config.yaml
num_hidden_layers: 16
hidden_size: 320
num_attention_heads: 5
num_key_value_heads: 1
head_dim: 64
intermediate_size: 1088
vocab_size: 2048
hidden_act: "swiglu"
norm: "rmsnorm"
norm_place: "pre"
norm_eps: 1e-05
positions: "rope"
rope_theta: 10000.0
rope_fraction: 1.0
qk_norm: true
attn_scale: 0.125
bias: "qkv"
tie_word_embeddings: true
parallel_block: false
init: "normal"
init_std_qkv: 0.024
init_std_o: 0.0
init_std_up: 0.024
init_std_down: 0.0
optimizer: "muon_variant"
learning_rate: 0.0103
lr_mult_qkv: 0.4
lr_mult_o: 4.0
lr_mult_up: 0.614
lr_mult_down: 1.5
beta1: 0.95
lr_head: 0.00626
max_grad_norm: 1.0
warmup_steps: 0
schedule: "wsd"
decay_fraction: 0.783
decay_shape: "linear"
final_lr_fraction: 0.0
batch_tokens: 131072
max_seq_len: 768
doc_mask: true
train_tokens: 899800000
max_steps: 6865
dataset: "wikipedia_en"
MLP neurons of a small language model. Each row is named by its layer, matrix (gate and up: input weights) and neuron, and shows model dimensions 160-287. Each number is 128 + 32 x the weight over its row's rms, rounded and kept within 0 to 255. Numbers have three digits each. A neuron's up and down rows have the sign that makes its largest values positive.
A block is one neuron, or neurons of one layer that tend to fire together. After each block is what it responds to, as a language model described it from the Wikipedia text at the highest values.

L2.gate29:206055145086115112183117126100160079146102122107102095092135075192094092150140164091152149110109140105221174070115160123087082136110149152128068100123141125108170088119147153107066138145167141094107104140146144109118111122115113185215129146121145123126117129149155088070112146117168154115076150116216148105093108133118156156071074077095193137152151161117085083120132171111201108141153
L2.up29:092074175183147100197122079071113132077067074121132123080137163120138148138133131193135140100126118145121115105140121085153136145146163136104094155102096187104180125128110128126163169151133092164174132202169182087092086110123154171124079136097132129115123113127129123109153126122105193104110187138174131147149169145144172088136142118134093096132152107071108130101125184106097137082111
L2.gate54:143113131121056157164124164103119137116094095124146072059168079117135150184132170133130136131169161155150131135129132104115111150167150128097161114121097095085078111108111087136191167114159082113162090147131070128138098134093189131082141162184132190138153078096118092207133188117102095143162076165175114094153127139113133144148111165080134152147093160114092116165174149170147156082088
L2.up54:097102158114117188171094123139105119124078146101109147119181159086111136166119165106115106088108094150166142131133101157109160109163142128092191142080151087129133142088135091138146080096129139099113134159119123091124097194144164171111141149094124183163101085139158135126137129165105117168145169072126172084174183197119158141142110088136149137100142118108128140101173145132133139145068
L2.gate161:092130147162097150158167087181166136083121106080076082152095112152161108136129147048119179098139100113127140095107136148108053138156153080093134144102111103128101148076160111128115156135145103110112126151109058058064098148156087105124184139111113146097120138090129161129157080168135133157114166083150071141157106119133183149102176171085172144122154135156192119112091087156111115145162
L2.up161:132167135105131123118163132166189098119188139124123093103201116104157122116125158126112131079121172142106167136091162118126065128154113103113115172103150176153093135124187067145091127120127083143126161149200075148125173132070120186163103129099098104080064111140116057103132082163107184135166121167114194078072060190148123155159144172106108102119138157103151146172191111124111108126120
L2.gate813:138074107152119152124143124148120145105137108089098100137132138159138085077201131127195162100106171161124080145159124087111133084116159191165137110121132133212083099141157101109055154129134103102116139097176141164127052087153126116115091186114085136108143066134099206136074158142141139085145158133121107139145125145139078122157150160081153169100123141164094128135154084121086188129088
L2.up813:097173083128140152123100106116181085162150102137151083098119117097140115107109103144189128115117109113124135146074132037099113093173179103120133147060108120171202176083130070086115119140150096141149157143130145158157106142139139160154113118151113126092148132177200126093083105167149146114135134179135122101124113130135148149150129135105188150113125159106143137172186103107148110177099
Responds to: Word-continuation fragments

L6.gate192:138106149192129136159141133093088191122080175104071142133141073073153135134154130125153131185094111120145149118085151081158083178162193180132160067190148054102150132083117065098141163110149125093156169132121163121114109162128160166154113135099152082124083138121110118105165112089165126137163145072148127173121081084120179220123138121119160075122208131066200101160114161117058137162111
L6.up192:103096125133094186062139068168163160118128115142130099206101127142181118154104108137074117139071147151123131077108144150120104176132160149108101084115141163173095136100124106117117132120120138147140153108054169060121159110110096132122159160141144129143170129082137091101126095125114178121180166107081157149138094139140169103122157210172096114158133122160095146125105119092108167145125
L6.gate324:120191101090124119091124163149114141131077144122120165110122163081122130106102170150079164127136079141197086134089121161078089157122137102142160134088108153150125164072112158089141141115155206211121132093149129049091133114163137092180130170153124113091110092094134218107171067082152097110144118100060129133122119147170149155169092090186110099119142134133113132139142181091138083091127
L6.up324:165115110089092143115141148139138148089155084207138113173107142132149120107098168082126140197142130138146201122144121127106080091123106046037122075172138075151168135116104106166122200154155131175078145110135180154161160076166125107076105150099184087095155096091095167102152117100129139155083133128126099177146099084104134135137122169093131125146129090169138150142129185068150196150115
L6.gate431:172081126121118116089142095111096109179074117122078108127039144177149108108154132139160158122128164125140102178169124122162147109111144154093074137140128108100118124129095103105136132102150101116104147124085142179129152129124092172136093174116094152159176185130106122161203126146150152195110168138100142171166094186120125159109104122168090114064118195121141130128136141136147117148096
L6.up431:144123168146075075084141055123107119110167110101107113093136134058142137149143120142121150091074109041122144239100134140119087072129138121126104105165124107085131125113155111082152202129136101155147151166148056124109113123164095122082133102207139135091162127090095108133113076119150151153092176149181188160105042182190159152136136126168113087092111097089110135118110195128167158071174
L6.gate467:167105112092116169121151124071101102107156106073120186098133131169163088117161168128132124115117126106177160193139108151091081121122101127169118159111128161091116174155109136079104154153147113103171144131131149162211173112115153096063078128151108097146121145131154107131067097155186141096173076103101103072088060108199144094107165191098145075115110098115162168111110130127132147144172
L6.up467:138044143083162110164193153118134165170087095097111166132136104114144093175157137146125116151166130106141079156133104126101179095159156112144093137115105167119103189169084088151111127081149134126101108115136115131148078052149232108044123173162107121122082123092111125098157117124150103090171075166068153213109099138140191147133089156121157039128104102147091136131149192095144140179140
L6.gate526:059123096120127138185099103157183106127073067105098124107175105119140134149127117121171115135167148126069112165111096122168163154132172116142185074148105145108159124115191157111039135145102080159089122175134134130178175104168139091195174142095123090096126111091156151108138135095157178154141055126094129119104139124132134165153042108081118105115156103101112108166179122086147117076169
L6.up526:107130150106139183100167151191196117127183132113063112128102139092145154122156114163158105165107094102117130168165112153116165179160052146184106163143108158139148058101097161171153151127179094115149117155145127165098154128094172132112161183132153130141171089105192111101125120161135091173153172175106136087149078140155166089125141172122098154100133093147120097160098184093032116129140
L6.gate580:137121166119128148162121157092124152172138139135162195158129133126145064105126128115094084150125081126124178143124141126101108142083156109097140120110125149054134082052154119154117080095179172123178140109165181126140154083162123158081101187123110102102132109145171142076139166217108129126162152124117141158110098137128101107164117177106117105151136158152205136098179119113157122147097
L6.up580:123123140122127149077123139120156111161211136115087112156098202126111096105144146111117187026130165150137124130113129149130118118101150104117167104096144080166112113097134133120090142171153126092141100142153137163141068149076138129123115166123135091092129159100157158125083136106109171187150143154077144115113114149107136231137151100103136160192169130148141131121200103142112078124140
L6.gate744:122126153172161152109126082119079123077063087086155110125114108093127159123156096140073150109068085152125148123133125124069131157159155118176165069130104115170136160109138122143145186143113110136109112123162092112155090135091082168151145101100147122100126124134057089095118110096099148174140111126203078132184124101130139141198125128129077091104166164162130161174117126130142142103145
L6.up744:075169097152081161094147150091113110097186104125164109158072104118146165156126144145102168063140120131098118085114096126094176163154118126119146069065116127123140159140148198120120145135148116161070121128096124160115131038127187168151144120126061131092116111093086138122156167149080164118163106071174150195064153165093120112103106138131123120162108075175133071108178119115055130143143
L6.gate891:165143130124100192122130151143163117124153154059061143126116107101183152094101140183160159152131126149137112129108118117133146217113035216096204109152140145174160096120119145127130103077077109085110100130129140154129112063131110118132101156084130150091110127174128093126106232136167143134104151116090081118166073094113119134090164119141152055142173106141185222107130138140138107127129
L6.up891:162170158150124077191184117090159131142175113127126132136171094141154104105072108081142124155108073158146143115115157214112131099144071164136122061112082108099127070167131174117166087110141172096136154130119165132094165048146076108163077154180135181106099082107158178152079117124155126140087192121099105117157088128129084128089153141097144107118188109102125155080090187155153169137104
Responds to: Partitive "of"

L11.gate640:130125108155150115147074134154094119109158159152161151107099167099187108069165158130136195152143148126149136153122208065115106105167147120128186113105106140120148161111106116128128114147147129110115142191109115155114139113129152178142124145115112117140135072184176061160109126115128152054178175151144148149107153172097103066175095105125148128088154123133148090129072144118141119129162
L11.up640:180132092110112124140119077152185113142141167114075096100097118128174135125071133139095173159097163092089155128135170067113133172085103116121152121091122142133113115134093158126121069197105093118149151140177133147071079134143110126133102158185164056120128082084109094148150104086100118158122150167139093149160105171155150108163173119107079153171138164133116087140203179098118122102127
L11.gate969:147130145147195109117137117099096135153098110082136124184097114151183153119171102126081124081116117176088113121138114139157134108180105136147125080100167114152114172180175159120192143102124143097155203129135184114107088095145088190054160122133115147141183122138133134162156136113114119138124132091135172091204124133159113067081181147125125193147091139131165173129139159088130071087161
L11.up969:139142117151133116143100046137133206132085106131137101116073145105132119169170188139156128089183121163140159147048188161109168096138112099098129171091120135099137130135127108145071152130111143146127155178110123127153078133150151164114144134114184169162100062120139167094098117141109097128197146126138194119137121162077152144071092156083147134147165165145129094082122192088073116089127
Responds to: Word-initial "le"/"de" pieces

L11.gate900:115114123109147142126178180123210162172109109153056127119117210105092064120109190106138160116163168119131106084072104120122119121160135175132133074090115142090138085148140097100159133146096069121156129170147154098123125130112082126089114096148153107127154072147149120154130095169126121179140169177103104094096117187106092162092178137140138130160123157118131131097095154109158179070150
L11.up900:057187176132159081115150111111117135102084154159123132146181117120095102088099132177127119158148141091088083140168142174116160143101060140155100129127089103141175081104141090101183095113211118118130111138105141170107053128121095181133134179157156137073192167118110174097174150180105085119178155136150121178106165111098140153119194073158117132163100147194096098085130125094178106106092
L11.gate1021:116127127145093171128135150180082041160068104157068134155084089105089112116142159097096144135149076105176108178080091107163141143173134129069112115151103083111115147132159137175087083112153174100111075114081198101155122137105128142077159123152152109163113111091167128129143102112107155101199130122098091159097084123149148157117110198173137158095115140148080168101161104117093094140144
L11.up1021:150112141083121102127093140108102120131113189142135085202147117170158081184151124198155063109195143131085104125078125145093123133108103158121113091112031095120099144116134138134167132136124163124160194116157082100098173086058135141123154084170152176158136153112153192129119115158195168112123144124082088054112108135183135148131199113112084115147071152101100102132148137147143090160163
Responds to: Clause-linking function words

L6.gate36:060112112180094184098063087173111159117167104132119168053152161039123125159135094104155108169125172138171121056107118116143145119115062140138111125088088182121138107101154130136204094132114101061100133100090128100147140150139121056126119164025140156155116103215087093137119128100131126092140166185070130142100110158136157094189166128072103155136122109078084112109110165071127154069141
L6.up36:145070223078090123120097111150146092139116077144129168181100159096142079160133112147125074136123130113165129170135110180166120099075170145101134098104146122104142125166175146148172085138140180183113134174079129147194134127121101161119080174144143193121132149153157083099158139120139163102111134117130148114101116178159204082124161130121138113133117166121114143118136138156088078160146
L6.gate679:085059144098082095138177134076117123184096180103108152133159156145134112168089160163146144112122150113112099138121124184147105068112134136088120142091147147130196114154132140085125108126141136197118152118158134125094149117115161073057087186073133111168153132114157119070091085118128144080152112109086069105182193144121119129126142149093103119032079163114162070124073090158155146145148
L6.up679:087077147155108143130137112106149082195094133095158121092159175100113133137048127165116157172130098087095106147108102185133155127125156088085140062100096171079145132111109130091126138122128162122155115186160067069077152125127178062081152102111150125154140132137155125119141112067110222112148120125087082131192154124110116179083128127124174131061134182130135095122108154140116149130136
L6.gate712:151113109142131163071166173149118135191157141117153117137136141138102080114157151088172119174126192147151151134117140142104112111142105123085149111076182131078106147157158089137165094109115160134112073121140126053127149141109143152085112124151121087159135147154125068108148126079134165124105126089111115153171177114102190082132102118119173162132079181107078130185109166143138126156098
L6.up712:194071158150121136089092149102141139119115230139104124179172068093130123163128198160155117070066179140131131123111124133116117094167064113146063171090103194152145089102169106099152140158133148161118119163109176074167106153167152087169069171146148097096167166128126089172135101130133126072142124167081117150102148107044171156082128153151164113053090101074151111148111162139101168121161
L6.gate758:089119126135120140089085149111183160131178159131130125161080095173168160122150151166164119111138130148114104141160169135090151139126139101140146129131084152101092184178156095121120088102133166109075075147147153144119155173177147069124137151165159131097178112096107157069165148132180177073148107132132092108080128045094183156129127132137153069149083099137114124098144168151147145180143
L6.up758:090124111174153134184095143123119120151177165175156176150140119106092106133195138204121141133162123154116144137131134131161128151075110164102137160128120161117171118134087147128074186109085137140107122167095179134137135100176120137127117134130095164175220092059117145143153183137156111043073181095080150089121142117082133073146144154143083099164126091114132117112118129106137175129146
L6.gate808:128116116182095108180140125178124131143153152143151109114177176113179074147126097178073119108115075168140127142214163165143108122114115107087101103079118144128140085140144175128159149107128151120123109067100076118087094087180121087125112135093184092168153165126170168127091123109143165169122166124101158146155100179105174133120063204116153123137122157101117094123108120182150165116100
L6.up808:111137103137083141169119173124168107069086121142175115077109141190106129142154120150129113095131110112176147146108109197079107123165126116131119130111106092089118048083173179118140104156185076122128115121129082119120104139144131083101092131176104173195111158125119117111113157075130108151116132073168122143141177142193205039113141099109078091169094090133137117159138130204092097143147
L6.gate821:141085125167089113089108101108110098161119132109137139101191130135136082184115110152179188130149120144096089144105092176182125118081155091129166081105090158084177109148126110133125129153180161197143116190135095076122124096125132103079100133092149137128135177071132098092140146074131164113175122176119079122214133120134101101124139104132128148057101125132131068159069101143117169111115
L6.up821:093091156125088124106176096091122109130116137082141133088154139110114088178133154140160179145131104136082102142154067160142143084129174188082135129096140171080217114112136139108120127144117152207138110105136114098115140138109110100072096180090151127149137170079178096099158125145081184117182144139068122111152137150114132116125118133082185151035086139131125042174060122153127150118135
L6.gate1042:114090093125103153096087159188159097197111045167094086139125128088086124143070121154190147124142148167100093072120084127158147151098097149128067144083125123074131110125093102042111090110170118172085139135099151125087107069123135137141110154190118133174093159155140101107067132113154161146115154142146165100144097129094176125127074101070139177152078158106182143175078169163178122118118
L6.up1042:084048190133122143117146169102139117142204173143109112136106118156134132142150117158119168151148155061112068098174087121121126139119144121127180149167101141151156165133125126106127139141090236114189077136094120138108148123146180083128107161146100142167106151103143113092129065162107127128097117196107086141091159150154216125141130122117146110132135110117116166128101137163104153133137
L6.gate1062:111117166143174132152096183185152157144156156124144093131132089090089069105171110177176136137150153146153094178143086108165133089153175068138151135162077116106084175090095111159093155185140110107172120191158209146160153111176088132133047173109125121166197138094135108109105127146147109081086131142118104107169114146108144136164146094095107123135153139138139107093064183127132169109090
L6.up1062:088111153127154127115119203124160161101131153137121057151092145125075164113152164101101121155151073146132098119139126168100107163105159148151133122125107121111126120144155179133158149156142169105129111156134150078114097119141098147116137156153089132113084186094109158127107060082099122142105140204116073094106112168137142130149168123066129129118149169110041051169116112111076134118139
Responds to: Section heading closers

L2.gate355:091091097068121177104101137107096148133143090167121092136111153153132177152110126114085135134065109151162115110170157153205113119103109174111166146091185183138149158117164114212162129150095155054108140168098151111163111125134105137114133139135105127192103141121064180089102144141132110221056138075117144101133135160182123074108118145105132144127114119159140113108146094163120087114108
L2.up355:072133126076141143091124173124130192135094164097117094089181192102124132126153083097188159127119127106160063102128122084118124107077129112167120116120078173095145133095091077188086091130217136177169096088116087068107141089114080174161156140126115131135112105098172146123163149134121128100132116144148130077107108130120166123109133138133145156124141142061120170124199095142191160132101
L2.gate449:085113126119134144103115176146131086168081128120177104113072085107103137136176222162129130098151118060095089112169069160176097105180170140130137146232128113116133163116143111044107181103157117141114106147138128117121161071077133162163098138198151083163111166094174119107135157072123162159114110153107149088206145139160125118104135141091147125127183106119127095177087148145116112123140
L2.up449:155132110149135158113151133162089140080087116157100046089104135115165100095091113189161146091200194137099207169150157118120085180120106112164144118160070114146139126145140154111195145162106146104148151094153165179157129173079200093139066100060157159113104093171120132119147081123118100178126109112083141180120121097089125128127166138106102103084130091090105158143158113111112121156203
L2.gate594:136199127146145155105139163091082170079129162108164128114106131136093089100156157153149125158096134127067149150129135073108163151154101156133199095184111174078079124092132093147120141160143146119134157147123103109204078080137113130124107192135143109136102073084163133108084135092126149168100142091112185121120139132144132161077143124111058167137146107079134121119221124115134108078095
L2.up594:082123165126188187119146135132091082115098115123183130131110132117106180064130120184097148110113125123151170149104126112138172182103117149131133161153081120145096094076169104152158043100136133097130169077139101144132134170118173107154122145158158124102148168127136109119118135104138128117111148134204089155167143140121139130135172113141165091121147060170145129147133114168079158146159
L2.gate1055:151067132119127133123135130147147100139167175082119139089142081135142127156109142158144120208109162102105167130143164106106120107084121059125135087087088096156076156092137137130165113188186158176147131116131139136172108134129165103158080180138112123139122157140100079075084079120119181132096138123133124137148152092132124161142176128125175121140147170091142156162116110074117098191096
L2.up1055:140131179127096068096151108081124173139137153135127122130106086141117118097122126120085137141159106138078122181119117121101173130123086111131103114045130128107237175062153142138118131151096160165115144154142165062089081117145121090164169121163091051099147147145106163109193181176092139121130182087124096165113177181156126133139154097182165198101145128161203189140115161187086116150106
Responds to: Word-completing suffix pieces

L11.gate244:085094163155121130102085138114132048079156107117132111111215115081160136122158155118192139087131085132140193110138167145158182114176081119098148143165129117104113110081100163095148180143106094121121050098136160100175138121144160098156141111102157138146171174133081108153116124164153126141143131119124132053087127157090180109179140106156101085190118102113166163126085105128100165123149
L11.up244:151061145180133096149111134135155104153155138160136096108103162140168138129159098115160124116082095121187188126097106135163165098122107105139096136091175156094106064089173122100128154192217066154130122105081152170154140169181128098138138137201129155149081136090138121161130103120146092117106129089151164138097100100199135131125115118131054178106104120202135165186119142152158187151100
L11.gate275:108146133118155097102147129090141111082192146118164128062206121135089131125134146077130169143116111143139116146114136125112119105147172144113086108139169100113145153172137079084087087091108104162073187121124107160114086106055136073198114189121115175149156151111075091124104119146151158194125141061148094093092157134098144113102117110150151126107132159123142136080172139103182136119124
L11.up275:158093144125113141171154153124135106139102104065126136145109162129154083132161108080094105115089130133137089151110149180173150177186143107154151162149125105108182115146120094121110150076111136154117096170107134197132173107090106111135114109166160108080141180095119143122137198152139183100102152135121161137094182071151161111146116111128153130093137187085183160161090117115149199083038
Responds to: Paragraph-ending line breaks